Weights of a small transformer language model: tied embeddings, 5159 steps.
MLP neurons of a small language model. Each row is named by its layer, matrix (up: input weights) and neuron, and shows model dimensions 0-255. Each number is 128 + 24 x the weight over its row's rms, rounded and kept within 0 to 255. Numbers have three digits each.
After each neuron's rows, "fires after" lists the tokens most often just before its 100 highest values on Wikipedia text that the model never trained on. A number after a token or word is its count.

L5.up620:125155133061121091134148160118135145115148165120145187117159147116151122113123136109133100138124080107167112132152146101132154129145124146141083138088130120179130103126121126113142103137144132144161113126110109111124105101080122199166132141148108113147124137112147141100099114112123099152140061097145185151109135123132097163146165109095121118112073142151103144125116122133125130108122138130126128139169172094156111144177103113157151098118119122064104106125130134077095123107185186131094128108108118170117147149081141125113099131133106140130134112109126165088131104118140117148114135135115139148130075118150134100155156127148128123098139083166148077125126147150147134083124147171132168160127101120120145149110117121127170128102142130136124109109149158101145101138126118
fires after: "," 53, " 1" 5, " 4" 5, " 0" 5, " (" 4, " 2" 4

L5.up347:121145178124127114090126093121128143122162136120097152124145101155091155118122126139114109061170136177157130098146108131118131119122151108138133148134152117093151128131126103128101118146170106184164088046110115131094116107116132166134111133123126123123120123092149165089148100093171165171143124142128140129079144135105149162142126152146148143141121131123173152140145152089164179129143123154129103148109135113115139142148149140113119112127083120116119091129141120137178137092169133202138119161128157137155145134118109128160109144117108113104072136110132118092113106078103088133098124123128130147106095155147110108124145138130154122134117144150108131111094159110115104109125165100170153154142112159095135121108113083120141171102106151106172110149111112145171098135112137
fires after: " |" 33, " 0" 14, " 1" 8, " Label" 7, " 47" 4

L5.up858:136124160141110123131152104131091096147116134151125169112154130140113118141132136136113148128120127128136121130164157165125142129139113103123145137171149112124157109118135129163110125118179129121117150093123143127153126132092143142133166116119156115168116127159113133079148135170143126126090096114146145100140116153120153145115146129135100142108134137142085147180078080140112117115132141142129116142123124091128122100133085153182145116141139125165064098097133083099132110115133155114162113077087143114136130141125152133115135100089134123120125129115114164133133120127122083134164141102143159129091087129165128130133131159143127137170070110151124115144099075152123164132075177197108085095111067087075150098137125144175108090091102089129126099105140118119149107144151110
fires after: " T" 16, " Sh" 14, " Cl" 13, " W" 11, " St" 5, " cl" 5

L5.up237:119143110146138115099156140093162102119166143120157132119125168165109133148118141128096118125134103115159132132145113119088126123148159145153133121184084115134159126126113094148148106130134086095106118118111122102173108141077124154162108108075126096161134121154118139111171110094178150101172104128182165172106146133148120147154185108134093117121135088120123092106125102107136137113132158131131124156136158153133107132127103135147154142168150098120140135158145120134108082103173132115151138141136082117105146133104147172136123090133097127140148108118119121112132102163162181113126100143162091121092119133117137174138154132142097143097113148167122125106122117161131092167139133154138129120049108092109145134151111115167123151094094114121113143167149132128152083144136103
fires after: " the" 38, " at" 6, " The" 5, " Th" 5

L5.up733:165179128108089075137147128126100132084136149150082116140158120128121122158118119162156131141146124165157111123136134106148158158151123141107105089093156135125194110117142101150083076147103090136112172103126156150132160124113156138051104145091074174119118163143146122104167124115088146144138108133123139107151115121140135174134107118123112144121092092144150129111086111141169133106085123125121097131118115134110118104162107125172123125131156156128133131088104134150138129126121134102130114190147108161090127104162096143129091133116101140130136126140128113127115112145165158143142152084111164090198120161073137114142134143129129127140133151140124153131128138148120132098099116136099123135131091170118130140139133145121117141099073134125088108077122117141120154160141130
fires after: "\n" 27, "." 24, "s" 8, "," 8, ":" 7

L5.up378:137125085121112161163163113116158136093116154141105111140128128170118145153132118143111087118121123111101129127104122132130153127130148139173143170131103127121135094143139108170085116134145095136105098131100142159116120133147137159105122164140106150083099121104130126093127147133118138111109126122115154162151082112171142096134142149154110106123138132156136106140139187116148163080076139145110105163150143106142114177074129154114132115148147134186157118153092101125078156104109119145118102182175158126067138147106116124122130119101122138094161089168125105083118105166182128182138091119139114118102145103129127150157154135135151131130104117160136160168126148120125097157122127121090104149153096126108092144081140115146144124087151120119116124152166106139168112103132125
fires after: "." 59, " Jo" 11, " L" 9

L5.up839:139121133124113155168141127102135136115134142095090180126113152142153116121099149156120146112098109130127141112147131142151157152173181138143128119174147141130153122131133137184153154175112114155112114110116105155128145129133139164109150107130149097130111150114092110102122134162102124180162073080134110106107122107149130164142127150160155084132115115085106123111125134126146157189149183094105099138121178124116118114140135124134167096133135103139144120143094129160101126112124186143129094124155098130133147107091121131099098158120117143151156125120119099103096131180163112138111151156118159100120177097123102138137121123123153143135092083150096107048140128142156113108129134174120117097135145099097147139104114151151091130122151133114126084168117135139148155096166124
fires after: " the" 43, " \"" 16, " |" 11, " or" 6, " " 5, " Su" 4

L5.up463:138148104099128096099202143135139151099107158138146127119140107123180161130131160130105086125117113165176138100125149103137098116087148100139125161146097147078146139128193111163134155158108148094092152142124114082127108126130114136140125121126112115146101128125156140144154118120133148146132082129117150154087138119139112158139141164129111099120124121121117124126147162165133115183144080131148094159129102137108108109147135146128178106163148173161107114162151124092120128136138113087161195134094153131131167127108160112124119103138131138159135138120107121125103156152128081156153095109101123111129063136142100078082112131193097117099127130140107093127116126147153118160136141133120138113140134117126128089126128095100150151134108140111081128093112153151091123104151122
fires after: " the" 53

L5.up992:136143137075122112145167132164144125118154149138104188117149103147137139113121132126181167116112104115070142095111140113135124120122134160129096128125156140093120110102136109118157131122140119115174137115123141109140128101100124143115125090077138083131129123148113136147163138133102154124106102098122197122114092149118124144187134091124090087155157145130107097114128112150112142164142134134140132116147077148150139102140132158137180069137119143111133144129134147084113129143144146094168132117081114101117132101155105125122099120092099098122135115153146136163162128129126125127133131120127164142077150139147126106141101163122129124161087144143152105120165087154156140157111137149178160107144078128121093104095118100181130103147084133168108090139115133104063139150129124
fires after: " the" 25, " a" 19, "ift" 4, " is" 4

L5.up819:134137121113137087121112159139067116082125103101112131155159132122137132099125100143136116128107141107126151139113162110129142162144082084130120091113102143133180083137138114143120143148151116151158119137146168152121123154120161150111156162130103153136071123100135116132134111138140136134140112141159141136093119123144106128125100113091144114095100160161119137148146132115187129143090095147143121107178127151149098073181141138198121136116116148116096122109122094147125130164127124144137126142109108170132130152056124168192110107135127131121132117133125083127143098125112109144122166089132162154117134151140117092105130107125123114150162161134130130138140082125114100111126128111111093140137107176107141082099147159088163164059137135106103097172123134145106169131120125
fires after: "," 42, "." 7, ":" 5, "nd" 5, " (" 4

L5.up449:078157112088138149121140153122123123145105126141121148156124101146133101132123165120118112082139153119108090103104109116154131195115131126134129150155155141121138165145137118161116140137137113101117120109092108135120125111141170154082106089131120130129107122113134148129116124121153086120058142154163154167140162135171140168149093152125150118098068095109149105143089109140141110100130159092107136119129120109057122137116076147108141156135127154120129170141137107098119123145141142115129138118150151114114160124185115101120120140120102147140099127103116136090094136111152136149098137122093132125068128116098149187143122161138145135151143177127096129148117154145097136145122111110117171156100142132126183159162091168181120170122095127103149121147091105132114142119134089
fires after: " |" 51, " the" 6, "\n" 5

L5.up880:143124148117125138142123125141152125165112122126190166131144141126095115159151149127102151073121162145104106174086143117087115173168106124156102133167073123121136101148131090123115100117129093150142156115129134150113134145127093130124129136138067116068148154141141135112153127155163118148149126152115169156110111141137131193131130124122150123120109114143119136131108133129133132091159127089129091127155144113107095122112119162169102171132132169109137154169186088100124139119136131067109088130102122124105132131152124132144079155142097136111087134125154149116099115086150118146141139088143151150082142104124128161113176149139114124094148128168144158119148156127138138127131141127108162175156127113119117127163149142140110154116140111151072160135139101090126108143111069
fires after: " |" 46, "–" 5, "0" 4

L5.up568:129115108131110157130115120121129109108135115142140138135118133118109153148153091102121130102083126115106111125132131131105186161145070147094181122139172145155173168144177119143158140141135135130165075131106097156122139133108131154088111145135096111125117150108135139154148163150121162167160091141120144133113159143154149169158137155123108120116133122107088130130135130111094133142136159118110100115142170120088100133144111169136157133124092108128163132105168089091099116076174157092087098084122145089112112090144127127121099154155137122144145130126144138128115128135158125126140136131124149148120157144145112164129155168144183137152135115129139140063163094087150107168122153156099104157126123117080161080108123141109112148132108127096069118154105123130101151117142095
fires after: " |" 45, "," 15, " and" 6, " –" 5, " to" 4, " of" 4

L5.up915:142154121094116075151112088126128102149137133160108182125154108087114097171098116103143105140116097158155123100143102099148123149195118135133128127193126085087125131117146130100134149153127132118158180078139112131132103162114126168099122105132135164120128175086132132111122190160120119142084142148141177127110120118126145160172124114134124115129102113096106111135138101148136147161132157115135091128158146129092103084141147131149164077144118144101123123141136171120109147127152091114138113111154109115111145136128111110112106146147114139095122110134150097110128089136146154140144099153150125151120097108127120102165123136161115166132161118188155128104130121121183144150140137120147133107129122155153093070119114073148156117118095105119139090150159155112115133107105148
fires after: " the" 16, "|" 14, " \"" 8, "-" 8, "\n\n" 8, " his" 7

L5.up291:172114097107144117171147148126127144111148152130163131158161106186181129148144167130126134119148099155136122115083115117101099120100153150080126151127135166118145119098094109119103114115123100127149160126095154127091110103167098130115133090130146113118110114124139097103159100141147152148152131146157165133088112115121114132132135100161112076098087123143160102169120142108125086124117157132113136115177062123090123134176105151120161136154146101168117137121149107109094137154086133120134141126100114126169122130065115127113111112092117151140123142104107152146124108117135096129160164153129148109084126132159183137172140123149134152133116142131147141097135110144159132141072177155103177114095096148107116098151112149086103135118114115117110112128093101117114110160145109
fires after: "–" 24, " the" 21, " in" 10, " a" 7, "Early" 7

L5.up420:169065138150099124117132101127123120121155126113129121144076142118134136128131094130163121132116149106072131153102185106179073116140114111128166138124173106138176144141122128093107123108161101107105114144144152122156115163147126132096131146143157076158121149164115142125098114152151128108113115139125159129113088114100143126119104133107093142118110092113103177104102156132210138146149139125131121163131128148161112079123145174144145078084100121134138149119135085139085101087148137126140113128133125084129171125109162161119146155087122144143095153112132128131122125138145140134113108096160146148167140088095149121088134138150138129168108140136141087120137111109137119116125120119128125147107102130104143121077148119182146129143121127135057089137114136175140105116128124
fires after: "-" 59, "|" 26

L5.up408:157136151123144126141156107155137128125118120154115127124141136177142072130160125146110107124102064156142177130116123073072158163143170122164124115158104085125131103126179121133156104120108105110154115117102157115133120153145135169156184116094137086130112127115136127101148127132212121150085083088131124127140128134127143184148139134130114079137117119104120109168137136119172148161142080140144063122140117136142126130120089161127116126153107160145134137184158160141126133119093128151142090115142121093078114131147145117104099130123129104141128136151127113118108120160144133121154140128124129116093145090147110123102102110135105094129106135171143080091103111119147132117142155136065146094086125120139145093096117097149125116124151131141115124108098158141113140121139153
fires after: " the" 19, " as" 19, " at" 14, " a" 6, " At" 6, " to" 5

L5.up824:185120134144133082142161101107112190105118180142134131086172080103135157113139116149153083087150109169121168120126112093107146124128125108140121138134165117106123147139103097096117094183157093106105128124113151138138089128129166166102157159126155133151107141121162123126159110113123135094153133121100154110126141147131154147129122139125084150146073095143135139144088125091105097152119142130142150135126139114100123110169145105167149053114155119131083137148090139143112123141147118113141164113141139138147143125128159143147084128167094123129102118104144152103144080112118130135126144163144138141092156133130164122099141139147104120125093107140158129151139122116102135088127161146102179121105117118152186122136127113177115119096125101110094141133086100132127142113141178
fires after: " Su" 12, "\n" 10, " f" 9, " su" 8, " Ad" 6, "c" 6

L5.up984:128105135155165155136180139143139124144124077144123169126151138176124152154128120136113101125133177121076130169144161149132136132146142105108082149123107073114120098107156143117104137141142112125088152104130118165087117087139154118080128128111115143097137161121151137164073131156116118129105091120134091110186128143133123133162138114152148124160130124146091110185127147116117154115158136141104116110118094110149106102087124155154161116179138128130125111091108125171140158129134116111098140142120158138099100174122127126156109129116116124150110106110104093101092148111166130141112119122118135140119150139145194122135060082136146119163097097094128162144120137116126143154136139162114155127107155091067155144118157121155138110155103115163118151129158098149128127164099139
fires after: "." 43, " Fa" 12

L5.up810:126128122092105094095149109139149143108164168134083147124154131126103149143073108088154095129146138107133128139130096112071118172124156141152124166151122091105195119079180063130121115101135124105143132117135140099128117140179182138137149135096120139118148147110168129084163152135149098106119154125131097101092121134141170121130148142138139080134136152102158101137158129120166164142152125140128105119146134173107083119144093146096147101168117105117136125150120120108121122126114102173147123108132135104111123123123113122171083137131109119121110110162096121147112079131174131130149185128101108122136127145122133152100105133137116131136151150149082134083100125103133120137131182098147174119131140163119128094110117133162141124098110122136092173100103143087126140112140119
fires after: " at" 28, " on" 20, ")" 5, " At" 4

L5.up528:102120149103096136136130153124139080092156126132088143080128149133116124158132142154121080137100122124109110136136150156098156136170150119124151111180126134107125126119131100150139147179149144147124114117107139164163149132113153146097139119137125106089127130123086117102095105156125172191141086114109102136107142105160163147088142154128100113131084132115139137116121178133127127132115142089109082124151172099105128115119163119166187148146114129166128139163100131130112122105110160107111126166173092106075111147122160118140108142113139124091156109105119096128094137180152096131133099116159111092126163134147136143156106164123148125106125121135102109074103126163143089133131158160080120115132130078087139141088116122167102129172113115118126096152133122164127157103123118
fires after: " |" 27, "," 26, " Sh" 5, " Van" 4, " William" 4

L5.up294:106155171097127153083101143139127125135164102124132157093114087114116131125114117153152147121138093142117122120103164103143144117125119132178140137094117098138158107120121098111087087141181108142144083145084087116140115167124128139102159141151103150139145119130120146145124139117142123134115092112124167166182119126137121129093112180127131096126095164153104101104128119148136187099136091158156131101115125129098140094149149157124137138115128103141161171109145114116172113109126134146121128143148105123134084098094147084166134112100133111111117156128172057090112123129100145163131118143160161142114143147085126154117099108143147131142156121139150102141117142127145098109133118142111158132136067161124099170130137116139132117139094162193128106064128103168115123164111134
fires after: "-" 89, "|" 10